config = dict(
    num_key_value_heads=1,
    intermediate_size=448,
    rope_fraction=0.25,
    init='normal',
    decay_shape='sqrt',
)
MLP neurons of a small language model. Each row is named by its layer, matrix (gate and up: input weights; down: output weights) and neuron, and shows model dimensions 0-127. Each number is 500 + 40 x the weight over its row's rms, rounded and kept within 0 to 999. Numbers have three digits each. A neuron's up and down rows have the sign that makes its largest values positive.
After each neuron's rows, "fires after" lists the tokens most often just before its 100 highest values on Wikipedia text that the model never trained on.

L6.gate355:526560432487594526494503455455443426544519520505507549489550459555465421509548462453563532518522545449541455463594472531450522574482551476519522514505504573516531596445489458551419534437478444517526468556495481565444467449479539486452506466571530534502499553558523511529442477515484565575472537508497522475553507533489523548498526486495476464462519529487438550530543537531537524515474
L6.up355:518501532528468436446482471492454513514574504451554592503537358465483510527496483480550476490486542502513505458574419556437510506551481479482493536509576531540503402528510497524526456470535478538518536528492577556480518503516510503425517529520474482497464490455535508472507530529467487561469386521541549429488425475523492496556484503544510517439489542532465490460489449508457550496464
L6.down355:527572475528533498559482546506530522496494465467482601480527547521451458511445571459493486495519447437507498456560430515458554474499462516411548480576468479532467449448519492443490620500508463443484496522490437537460623489513519505511513428480473520488569487459452516528458502596455433529531468454520409506448442493461453500524498525479477438492520491488519444456503556527491499501521
fires after: " the", " of", " i"

L2.gate283:533533535487453452448508472493516408454551522505554487439518461572518500516537542508493532455477488479459409512596495545489487449539525486431530487483557482468505558423520486452475482532532509479549435481559528478541515473501578540480476526466460493527490523440451409497492510510519531405474544486571519473519490526464506485484469509530553531543490556546557478539510530448513488557478
L2.up283:496488530455483455494571462444522472502487565572545488522515536488489457573588548434509558494539500501399508459456487564514528470559482466478535520480514483521457556486519488471568503499475461487581494511459425520507494487441476471525615485491550499503490510490440471569497526454508491498418586484497546546500515397445510495509457492498532473504523569485463463536447569489506504561526
L2.down283:480451481436528482523537486445510509537484548551568512548508506515431476569559543438513575507524505481426543442449484515496547454513480464499530519465463493556483473495518529480528469467502418474532509495480428546504519470450415480546595447512535507556509499514485485560524552454480512544473585459502529559465559414452514529515505500427521509474516533494422442473488529556481516483526
fires after: "\n\n", "="

L6.gate177:499459459492466450485450517455439532528487441515524558501466481497525568468578474524530513493500510431465480521542540519453514444524448456551516491564478475517461571511507518606588481470451483508450513518515441481502504443578548469524503470502471523503486495487556464514514557511532469484528538461452460432423450599479410533492535434431532481451500588500466444482468519458450526514524
L6.up177:476474562534544469492579471445516493509528518494535568505454444500520548469538524503523513475433526429547580506420513503566524412557473562484441535555459502463476518553506534521538496520532552559494476569473487516518556545482512460459458445497552489515535499501606454446578520451499456461470567547413485466525474501510426549503511505525443554435494520432425446486523522471443557453522
L6.down177:465434517510434599470552459479439529446424424470527477607549437469485468555474469467470503480463543591470510503507575465497497511470528463539546545448487447532504523475573506493457496538554533495530548471445518499538510507501526453457467492510564577484466534528562485498522439575498535485466459464523460448495486531462470489480563513512484544495443470546554543488456500567499540478498
fires after: "-", ".", " as", " \"", " ("

L6.gate314:559574490478555456519504421510518476558573484418512522478565534519510500493533537496468542530556450488513505557557538553588460502477472543429481511509493531577462480560488547554522562517446558496544448455539428564504514489464452473472522511523533449504457430488531605446515527511476560506447447464484546507503538476499529520570526536534502439566486533483491524500544524522544555537505
L6.up314:471592460496539497511498475487548530507571485507560469512565493430476514506476463505526557507483526527473534512556501463553462515492456505509519575601532525476532632496499501415470468561545521511451455510453536532511519507511543459516523491454529557564488415505495531511530444519439489449521505551562496568451542531589560468441576512522506507495481537551498493491552553525519515527417
L6.down314:568489479482448514504529566434510480548458454459502577459540498548513509508600543456432463516573497508461470550461566542551572457484530505508503503465549535532427440500457524573541416519459523484563522509507563546509489539425460463501487529512532424518498469460526413487454474497568565509515496486417504534498536458460439496522469572468534527492518496554452454526470531470448547470564
fires after: "=", "s", " =", " and", ","

L6.gate356:521488533525551502518462462473463494501467479529419430451531519492454545488479552454499538489481522438510436502593542581463506438502480478499530531536462437470433518402492551476576542503583450533457459416534472485496522529533493449452440520460493564513532551438457487481441536601522570506517461536496520470486544441456500456546580570492488514497467512578508514471479487533512525508519
L6.up356:519511566544528569530523442502473518500534571548527506518421444622407553518479457536518538506493542517549465525539476466543540515513431539602516509519523532547486524477536505514474587536472530489506464517477493463515478567486474460424433541442433544423538520516452505509532544532475487510602503500554496557531519535481492468527557479524510534506513541466541559470424538516512490473513
L6.down356:539512498471441528500513552487470431533529478466467511521475427621502488452447448531524498510433542546513482534447510458520529508507495579537471517466462474478513454501585480496513479486466488506543464474487518501510435498516528495475476494463512488423509537472597529565530492436565468531482499524476581493511603475479465503549521438486480536437582548485529553451522509515526518491574
fires after: " to", " of", " •", " not", " with"

L6.gate68:495530495541519479494475504480516523492525497467508458424421527513512555534524539510424488434449480463454497477546545510541455540444460512547483486598533474469495553485524480456500474491531440489546504436507503514511599520507470450414468509469502440605493499416560537505452506524544476531585554527502450520513476506489498493559460493525505503493501471583546433561500515475513461498497
L6.up68:531490564518484545533535574492520532554532480512545570454476544446526472465504573504494515510466435476543554510538486477492439485550522512460497560536568521508521469479598474549537491487577519484495448527486480507492588505557520480455491555531517475543520495421534564493509489417505535515558522430555460517516514482476450402526505521498443508480486509501513451543447484445471547515495
L6.down68:550450565503481527551451499536530504546467466505550570535494490518521488422475554472535488485500353458535496488463492419519512503554498526447509482465520499524554449495527495529503549553495541475550443465487527559464489503457552460458509579506476450497511534458566494494561517446523549460482523455531511532511476512481508494519580493481436550426452504518475494529441470500482548533434
fires after: "′", " %", " Ministry", " GP", " Court"

L7.gate345:573497460518505454503477529410579504463483488535469502504504509494505469578476500523441520526521557528543544425527562448530483540505523437505478460515459534487518482479464548581584551463592494428521479509574535479541484560492551482512534459476541575532535506563432508503448507465503544526520488492488479495456446450512484444521417500512466395469471489519512465505502422513483614545505
L7.up345:470534554504444574533528587495549556483482540463534590541508527437478531479516483487488427506472504510486463521489471545499448506393528527442540475477478486493452508489510537484532518464618445533469509557502549491461502545404535463525543453494583464522472482498488527564503472464505509480504463474540540472493469521564545526517431448470475455492501568511493482477408551530454466424491
L7.down345:442507435509480435478510481471470469506447518481557484548507501489524459458490512505471516487533486460501568491551446550561547493511552499550529471534512561430451467492539530461548496577468534560487444521571464472520500503408416482508497553539478508436510505551552498424534512527553498466424493506545508549516440512514493443490505536521489519389508488474471484547435480465492535486464
fires after: "{", "-", "\\", " di"

L6.gate295:479531544532533495478538426423470516510530553546517526522522519396513557615541449513472574412457527517474504473527534481472547585486426496502470515476493510485478501524496463495471507521503564498504487503578543570481494548526616479479433551470448495553477489487570458466488446520493461541509501468473512537511422557471506513467491420511465479532477460464500475560439557492458428410507
L6.up295:540495474571533507464487523526487495539446513555545550522453433550549495490508485555470547531503439518560566533571494438483483537530515513524461525564521512560515472508538495455525575480464480540467486495639487570529476516459478491476477525490399492424487448445525485475502431492491571515515464443533481532448514537465538429538495523515549550554401526477545480493478557460514490482551
L6.down295:500473421471558579489519488507474532405511457510533538531516487480498522502507497520501480565521467518559537495453494512438527501436551500529544476542497501496474470506522500469495465514428541488498487533525415450476451478524532579546489523540426518628403455501469427456526554530490477475478495487518502484432524512454511492509542527496511482436418491464511441528472589444474472493475
fires after: ".", "\n\n"

L2.gate34:474496490462504535591516558535564535442496498485509578565535462522455522537451496542512456516542415504482573484476461447468537546403538497490522490513497449521441488491563526615489540457485461453573492462516529606524555494468540536502530515495519471477529500460539519512530496509567536506566482489500501582507506434527542472442490467479579519479440561583497531508554438479505504476466
L2.up34:518511452452447481466581523582560496373497555514470539498472417504527577482509505575463497498468474480486584532478474477550519436490497573518596535530487499538480415499514521551532477461536468489525534466477465551461516486473456468447553542422511483460540556567509482478502485450480526491516556461457540509467462482495457502500544485525540549514503577513499527520459488466420561438491
L2.down34:497474530522518527534408492434462553544487476507516505536554543518478425514472489430533451471536489502509449494508526486474532631475524386472430485467536481486456548479511526500454547529447497481495479491498540548551474461499584546553490501577509561544496474422499539509475496548542481494509454517553502549528529474539570489516453538454516463491412427533503443472529508512582421567527
fires after: "'", "=", "-", " career", "19", "–"

L6.gate60:509499543498526505474501540460442472506530506472438476503503485507522542538482473460453510465476495505477492525445497546547465512532521515566502464521555629536551567522462484431521501476489506557512577485558550532541417470487491469586477505489456594456452510501455451467570571517565509474495445519572515498490448514475536568476497510499453495527550514457475511517424544416458481454520
L6.up60:471448525503533493428552486490503566386514492480545519508501466462537537454450522515505572551520574582426556512468498483538431482547446468474525476457471430449487512527473469528502516485450537465501501460516516549560447506475506546472520535475454506532556509474514466521510516448520495522524527433480483576510481516502451562471483502484574532471472494465514485529476541470365525539502
L6.down60:531521417531446529542472481474535477606497527499454476460588489481427508538587458513466494511547466448491481462459516505482600558528542548544475574624531540488490511442472482547480497470491492490490494458487493473420527469512450444489465475457548440520452520485496481443546507545462612541460469469549539494487491478504541482575524524479467521521545447557458508481475508507496487453494
fires after: ".", " |", " Th", " Fur"

L9.gate301:494517484460486442527530494482465630533492479547480410491519498551512533453410487455508484476481466500495512534463477458499529533503519587523553433478464520513506527446521494563533530533466462457495520469500415442467485521531500517539547487533467484576495556467543471570544485543452462476566402499515511464465495513514484564467500561498513554485514516569467445445469477555504585460508
L9.up301:502546546573521440491483552504467569508475521469456473466565567517488432482496534511634458467509517476537508458538507506460510517472536473468501503541520506509427515451523484499495486446440443451491563448459492447499493449476544472570611412552496525521525475501476506444544544525503471457427501475516519523466536563424480498561550477463517500561510508497482423447466486456540482452516
L9.down301:511580499541482500412475445543559490495488428537481604449464452553448451522558489436469507500498538495476517435478498524562529491515521531502530506477495523541548468533463494424475535538456485512416402440472464558441484493560515467470504477426472510513510482483481522505488537542477498535532539490526486518469481535500494478524479495559490549432479529427508480421456525532464506531440
fires after: " |", "8"

L7.gate335:524573559492546535542478496558513492524544512469451555508512512502517462463541519451490480521510467531488552473542478474489500508405457563442454478542565496540496504471495543498457459486523472515463404517513538491513526487521478482513575465457547550471507453543498518529542433534430461462504566528539514463435454452485511553549447512548499524481482573497554510493501523550399499471477
L7.up335:446506502489471520517431430520535585476495418494456502554455578559457510479445525499570514467459482510551474505371551489500538530459418467482478546473540557505463558449469486412510517461508482493466493512499495531501480450438520420496519489479524461475491496582435483527536562528504532484489503499581525553543451545530525462476482484525499516499506426485418524531503519484553567561507
L7.down335:543522526466423470522424431441513514436480411534433567481447448491481531565569522461483565534462525481489562480456447552554426466513496514429544569501581483516518475486553484492519476475485420549462569472507553541485495429533441553520478480465551462414481534501468511510485562554518523490482444506465442442495522473438514488471497506479516515462437495538552462429541499501496536549464
fires after: "-", "+", "–"

L4.gate439:508466508509471556550512523529515513563462513445434533453557468486563460452544522520529460580511466586479508511529451449465506536507483442481503414475530496506475480448533514559455513419486548476436488512514527532561494511501523556452501516566511550509570484465526520492514504454508537455580467454552523553451509566480529478493508535489515539476538481467402454532518443455505578564392
L4.up439:480444484503450572519451545514480501451471564516535397419445511426564502407426552527448447504461558445445463483533498576493494460510505482517520429471497495520483529484458527511515452482462407490489579481545489529469467471526578477476443548531453524530584508566499488443579524519475496457500532457512511478537458508475517459490471452511512469516551480436484470511475517471508516550488
L4.down439:505501526497487495495531532543426490485477453437525499514422528599499540546465520478498513479505440532493457505478463555500543536508477572581453559472481505499546510514528471488528498534531512502480517494518553509535580466542603548521507488509590429505462468428530481558480500495525512511516412559498518424517501442580540598489535518446487591465418480482504523484499560514517489497556
fires after: ".", "'", ")"